Weights of a small transformer language model.
Size: 16 layers, width 224, MLP 896 tanh GELU, vocabulary 8192, 11.7M parameters.
Training: 863M tokens, 3292 steps.
MLP neurons of a small language model. Each row is named by its layer, matrix (up: input weights) and neuron, and shows model dimensions 64-159. Each number is 200 + 40 x the weight over its row's rms, rounded and kept within 0 to 999.
Before each neuron's rows, "fires in" lists the words (lower case) most often at its 100 highest values on Wikipedia text that the model never trained on. A number after a token or word is its count.

fires in: "in" 39, "mathbf" 7, "r" 4
L2.up433,178,240,221,199,128,182,189,145,197,180,170,204,139,179,195,232,173,191,188,242,306,159,136,186,199,215,191,172,287,249,218,222,150,187,261,147,186,183,191,158,260,165,185,140,180,188,186,178,246,159,243,183,204,220,154,160,177,193,223,205,234,242,189,176,280,254,177,238,126,191,222,208,233,185,237,202,180,155,171,172,169,193,238,180,269,228,186,153,158,196,179,201,184,219,204,206

fires in: "out" 39, "up" 16
L4.up868,163,208,192,150,173,195,174,290,155,192,214,248,233,230,190,225,139,179,187,202,202,184,290,253,231,195,116,144,112,208,268,172,239,270,251,167,142,126,209,190,194,147,184,149,184,219,220,248,280,224,194,184,235,147,190,164,209,214,205,231,217,229,200,173,161,259,182,221,161,255,317,255,309,209,196,245,242,145,123,264,174,165,221,202,153,159,181,246,140,194,163,195,209,159,274,179

fires in: "of" 58, "million" 8, "league" 7, "quartet" 4
L6.up688,179,216,175,188,143,195,268,160,170,220,201,216,227,216,192,141,218,256,255,281,136,175,191,204,192,286,190,141,189,203,224,265,170,239,207,186,177,219,184,290,175,181,205,207,202,151,191,212,228,146,206,216,215,147,237,189,168,200,241,257,283,227,156,153,146,173,258,230,205,262,248,185,135,278,228,137,188,166,192,223,219,267,156,179,152,167,219,111,200,255,267,162,117,200,194,262

fires in: "a" 75, "in" 8, "of" 5, "the" 4
L8.up551,215,206,163,180,136,254,163,156,208,230,177,173,173,184,181,151,236,201,272,225,152,216,259,213,170,218,223,214,191,204,249,197,183,153,287,238,127,159,202,299,173,282,159,176,185,172,257,160,143,191,171,179,237,175,239,131,240,178,229,228,298,222,228,197,249,214,195,207,246,137,191,232,197,215,198,176,292,156,175,150,167,184,128,150,233,210,238,181,144,181,223,175,239,226,303,119

fires in: "in" 83, "to" 5
L10.up658,244,180,185,221,213,230,167,204,176,225,226,234,176,217,205,203,145,191,208,254,203,197,152,238,207,177,228,118,212,139,201,224,210,188,239,183,169,226,233,248,277,264,205,199,196,188,229,218,236,256,167,137,200,171,163,212,200,167,200,245,205,108,131,221,182,188,121,175,262,251,140,275,185,226,220,151,277,224,189,118,196,109,192,257,269,228,233,185,187,176,249,178,204,160,227,176

fires in: "an" 36, "be" 11, "is" 7, "was" 4, "aze" 4
L10.up598,195,188,219,198,216,187,286,177,196,221,209,228,181,166,170,235,128,181,178,270,201,121,230,238,238,211,143,234,190,187,198,215,195,216,245,243,166,167,189,174,289,126,233,184,198,160,131,128,198,164,243,223,227,195,180,209,222,266,260,131,199,184,141,203,239,151,170,250,171,222,204,169,146,185,178,216,248,210,218,160,182,247,311,163,221,155,166,269,178,195,202,288,186,303,309,208

fires in: "was" 60, "race" 4, "is" 4
L5.up0,218,219,272,230,156,179,202,235,195,198,211,218,218,235,206,248,219,225,251,211,230,187,112,214,217,200,190,251,293,144,187,109,227,144,157,221,241,164,254,185,150,160,223,192,239,253,217,213,267,182,243,195,210,188,171,202,248,248,176,220,181,146,145,152,187,259,213,214,250,285,196,215,210,220,198,220,257,210,249,194,246,185,279,257,166,161,101,184,93,195,224,178,182,190,221,178

fires in: "of" 46, "the" 33
L4.up594,252,194,218,263,181,214,236,178,185,160,142,207,151,269,144,280,167,205,232,106,199,161,207,238,198,167,187,115,215,206,168,273,200,274,234,183,223,269,218,247,201,160,212,166,255,230,186,198,248,228,216,171,192,170,202,227,209,200,183,210,173,170,233,254,262,187,155,253,148,139,198,136,167,211,246,230,147,200,177,300,172,243,180,223,211,168,272,163,210,216,239,207,264,250,199,222

fires in: "that" 46, "this" 9, "decided" 4
L8.up4,252,105,111,232,105,260,150,151,178,255,216,215,228,176,232,263,162,284,221,148,250,181,140,258,167,204,241,165,237,217,222,157,273,197,190,221,240,189,158,193,277,147,167,213,219,218,248,284,231,289,238,142,239,180,226,171,152,138,198,198,179,242,164,127,176,136,171,285,122,225,222,211,141,252,257,194,194,220,271,180,214,212,210,191,249,179,247,146,174,174,165,185,208,187,274,173

fires in: "was" 38, "is" 7, "were" 5, "took" 4, "updated" 4
L4.up781,187,241,180,186,160,175,208,175,188,226,254,249,229,167,241,218,160,221,160,302,247,150,162,218,238,197,179,242,219,190,248,198,201,204,217,215,278,202,237,223,178,206,286,215,198,211,208,152,227,167,240,217,198,148,141,186,222,205,220,226,165,166,203,242,178,212,161,271,172,250,184,248,227,302,210,211,179,130,218,184,175,229,158,214,173,197,214,111,203,127,217,244,180,207,256,257

fires in: "that" 21, "his" 19, "is" 10, "of" 6, "were" 5, "spending" 4
L8.up362,231,180,167,199,162,236,187,137,221,247,189,216,207,185,208,220,187,294,183,192,249,184,257,114,204,218,174,213,320,237,121,209,205,214,218,192,189,113,251,207,244,211,181,190,141,213,236,242,151,158,194,188,219,210,249,96,163,132,223,205,199,183,217,174,245,190,142,220,255,225,207,166,170,223,223,247,199,178,148,167,149,195,254,166,270,140,162,129,205,153,228,175,190,212,228,238

fires in: "that" 52, "this" 6, "club" 4
L2.up503,182,99,200,153,200,239,262,171,237,287,266,238,218,167,274,213,133,240,278,185,182,168,148,252,140,234,154,235,226,218,239,200,177,181,210,229,178,216,149,154,225,195,169,219,151,168,247,291,188,187,198,198,163,210,227,154,238,197,185,187,227,187,213,171,175,195,183,244,204,168,214,157,170,254,280,200,238,257,161,149,148,88,265,176,234,190,162,101,201,258,183,237,156,136,258,226

fires in: "of" 63, "000" 4
L6.up584,239,145,219,211,213,228,146,214,211,299,155,250,239,200,136,212,145,201,220,129,294,225,281,237,222,183,209,156,259,180,210,237,164,210,227,210,157,203,236,181,185,182,130,280,236,207,197,158,169,132,187,162,159,164,229,185,233,150,181,188,204,138,221,234,149,148,174,235,201,209,194,157,124,207,269,173,149,204,118,172,155,194,180,120,191,191,197,211,127,189,255,205,252,274,192,147

fires in: "his" 28, "of" 14, "following" 6, "this" 4
L8.up188,140,255,194,190,153,169,169,206,214,158,228,245,156,257,203,214,184,237,182,179,173,219,187,197,248,170,192,245,184,209,183,173,230,193,344,130,135,227,254,283,203,235,179,175,219,189,280,217,173,144,202,228,186,199,246,168,173,215,204,163,209,187,269,204,231,189,205,197,231,220,151,193,205,200,219,236,260,171,161,159,185,183,221,229,157,153,183,167,200,275,199,185,201,241,184,156

fires in: "in" 15, "city" 12, "station" 11, "company" 8, "district" 6, "town" 6
L2.up302,255,245,236,227,151,147,158,215,228,258,197,201,190,205,148,102,211,194,156,237,242,168,214,212,246,214,176,175,201,269,175,202,250,183,209,122,208,193,195,234,190,100,190,219,220,172,223,233,220,174,224,172,171,224,177,192,157,191,218,217,272,158,256,112,302,146,147,211,151,206,168,152,185,234,197,234,220,173,198,204,232,215,227,171,203,203,200,176,209,173,155,232,193,310,216,176

fires in: "have" 29, "were" 28, "are" 26, "they" 6, "has" 5
L5.up455,232,131,160,188,173,224,245,179,225,246,177,185,224,183,149,219,178,203,196,220,227,238,258,276,223,183,183,275,247,217,185,189,143,266,208,154,96,212,163,218,203,209,245,215,205,213,228,249,166,228,231,164,190,195,275,166,177,155,215,214,164,235,176,269,147,177,274,175,242,199,153,245,232,199,220,184,254,140,219,179,130,115,176,212,229,144,256,171,145,270,205,213,113,187,245,120

fires in: "on" 61, "the" 19, "season" 4
L6.up122,225,115,165,259,191,211,255,231,188,202,216,218,186,167,316,202,198,148,231,210,182,173,269,246,248,217,166,161,267,101,182,207,235,170,249,212,211,181,172,193,198,237,105,252,189,209,256,268,185,269,226,210,151,249,236,174,169,188,203,274,209,185,188,227,230,215,144,240,149,163,188,196,213,261,197,179,267,212,261,112,175,229,199,228,167,194,221,180,237,156,270,211,116,243,222,142

fires in: "is" 17, "after" 11, "was" 9, "formed" 6, "before" 6, "as" 5
L2.up388,235,195,94,137,195,226,154,182,173,177,141,199,220,125,134,266,178,245,229,204,249,199,173,264,210,152,179,217,159,276,194,146,150,141,195,180,140,185,172,156,188,206,218,172,190,147,200,271,184,244,264,180,215,234,232,123,230,236,208,202,167,175,121,220,169,184,168,208,190,202,209,225,202,221,334,196,265,201,117,210,153,189,215,179,252,132,215,136,201,178,207,144,209,213,168,208

fires in: "on" 93
L3.up216,187,178,196,250,167,209,230,184,179,131,191,180,145,109,240,154,190,253,204,191,155,206,245,251,206,231,193,160,239,223,130,215,215,228,230,240,146,207,285,149,209,143,199,160,205,174,188,229,146,184,220,147,162,251,221,156,181,214,215,198,280,206,227,159,211,204,147,186,163,237,175,188,203,181,268,233,316,201,247,221,249,191,193,219,132,245,208,214,226,157,265,199,180,130,227,162

fires in: "at" 45, "in" 15, "from" 10, "march" 8, "june" 7
L6.up493,224,200,179,256,189,177,178,147,213,263,159,206,167,170,191,155,199,217,157,193,224,229,229,175,219,162,187,163,231,143,199,175,170,170,253,158,149,217,250,144,185,279,168,216,173,142,243,283,132,165,238,181,255,224,143,183,229,224,208,212,181,173,120,188,210,170,148,155,127,239,173,258,159,253,317,204,208,249,217,90,149,149,197,220,192,203,245,239,186,174,257,203,248,219,207,120

fires in: "were" 23, "was" 23, "are" 14, "is" 8
L10.up208,188,228,187,171,203,158,224,254,208,182,181,224,236,126,189,210,179,207,313,147,160,219,175,198,196,263,217,107,110,188,220,166,228,206,261,210,202,228,221,263,226,214,262,227,190,247,125,286,235,131,226,135,129,142,198,171,199,132,222,217,214,137,162,205,217,152,236,298,158,154,159,241,233,238,217,273,241,143,237,174,258,240,243,189,247,196,248,159,211,243,138,198,184,242,216,193

fires in: "was" 47, "were" 12, "found" 8
L4.up376,216,148,179,209,165,160,181,117,180,260,188,213,262,147,149,301,178,180,197,164,158,175,193,262,203,131,174,219,126,236,190,163,178,266,208,186,226,163,186,283,213,208,255,218,183,179,231,199,215,252,204,219,202,242,216,150,144,194,166,208,196,125,264,238,205,193,212,194,214,152,200,213,138,159,274,233,206,157,160,220,170,207,222,227,239,170,282,161,198,219,192,177,233,229,173,203

fires in: "of" 27, "has" 8, "played" 7, "an" 6, "includes" 5
L5.up415,263,146,181,191,141,283,147,188,169,279,211,228,216,216,270,182,199,219,275,292,209,207,245,223,249,200,267,260,135,246,176,210,231,175,190,185,141,200,81,195,206,197,280,205,191,171,275,163,255,230,171,202,197,238,267,199,85,152,223,184,268,162,256,152,146,138,222,174,220,245,195,188,219,199,189,169,144,228,204,213,171,133,147,198,115,224,218,227,197,175,267,216,182,190,182,235

fires in: "from" 27, "of" 12, "to" 8, "across" 4
L6.up352,237,154,157,235,192,210,151,185,202,187,125,204,233,157,203,284,154,215,213,270,225,197,199,199,248,177,195,107,237,189,205,199,164,177,230,71,192,212,207,255,152,165,196,209,201,169,164,295,199,177,182,177,170,224,151,166,240,194,195,240,194,143,165,223,135,173,158,275,259,241,135,211,205,181,299,251,263,219,186,223,194,160,163,193,221,216,280,215,201,166,171,226,262,228,188,196

fires in: "of" 46, "up" 8, "close" 4
L7.up783,253,124,152,260,102,263,180,205,160,198,241,162,243,212,221,181,199,243,198,179,138,207,277,256,201,153,205,220,265,246,196,223,250,240,219,253,165,186,162,231,250,203,229,233,176,160,209,185,289,263,200,164,175,139,131,173,237,169,225,292,226,145,171,234,157,216,144,188,227,192,229,213,198,136,121,231,236,167,235,256,296,194,226,191,187,223,228,189,195,189,154,96,241,218,253,200

fires in: "however" 31, "in" 28, "as" 18, "of" 5
L10.up746,265,176,85,190,156,227,200,169,239,246,145,176,244,146,246,144,158,169,233,224,210,183,202,215,193,165,201,173,227,169,241,186,224,178,239,220,161,192,138,183,165,260,255,239,170,130,222,248,162,205,185,214,213,221,176,171,225,215,214,219,219,163,270,175,223,171,198,131,167,176,195,262,203,226,262,214,225,120,182,178,182,169,193,192,157,191,161,183,219,118,248,234,222,185,230,202

fires in: "on" 29, "de" 25, "in" 24
L8.up684,210,227,201,259,150,299,221,163,211,182,167,231,116,190,157,171,236,203,189,232,187,209,191,247,193,191,188,149,141,173,251,224,208,189,220,159,157,240,211,155,153,207,204,258,190,220,264,205,186,263,238,191,271,173,196,196,162,169,241,232,274,108,159,194,146,242,138,186,228,284,184,295,191,158,255,248,201,199,222,221,287,170,191,174,201,241,271,233,204,171,214,167,227,208,192,278

fires in: "is" 49, "takes" 6, "isbn" 4, "people" 4, "are" 4
L7.up773,238,182,227,242,179,190,119,201,156,218,165,247,190,138,252,246,190,184,298,243,197,124,211,160,198,171,240,200,289,177,131,168,192,227,271,171,220,233,192,268,141,268,202,160,131,261,169,266,244,241,225,181,176,188,172,168,200,182,198,186,197,110,99,238,212,224,187,219,179,200,184,234,167,208,207,250,249,150,217,224,209,184,216,145,197,189,186,196,178,201,182,218,183,260,187,130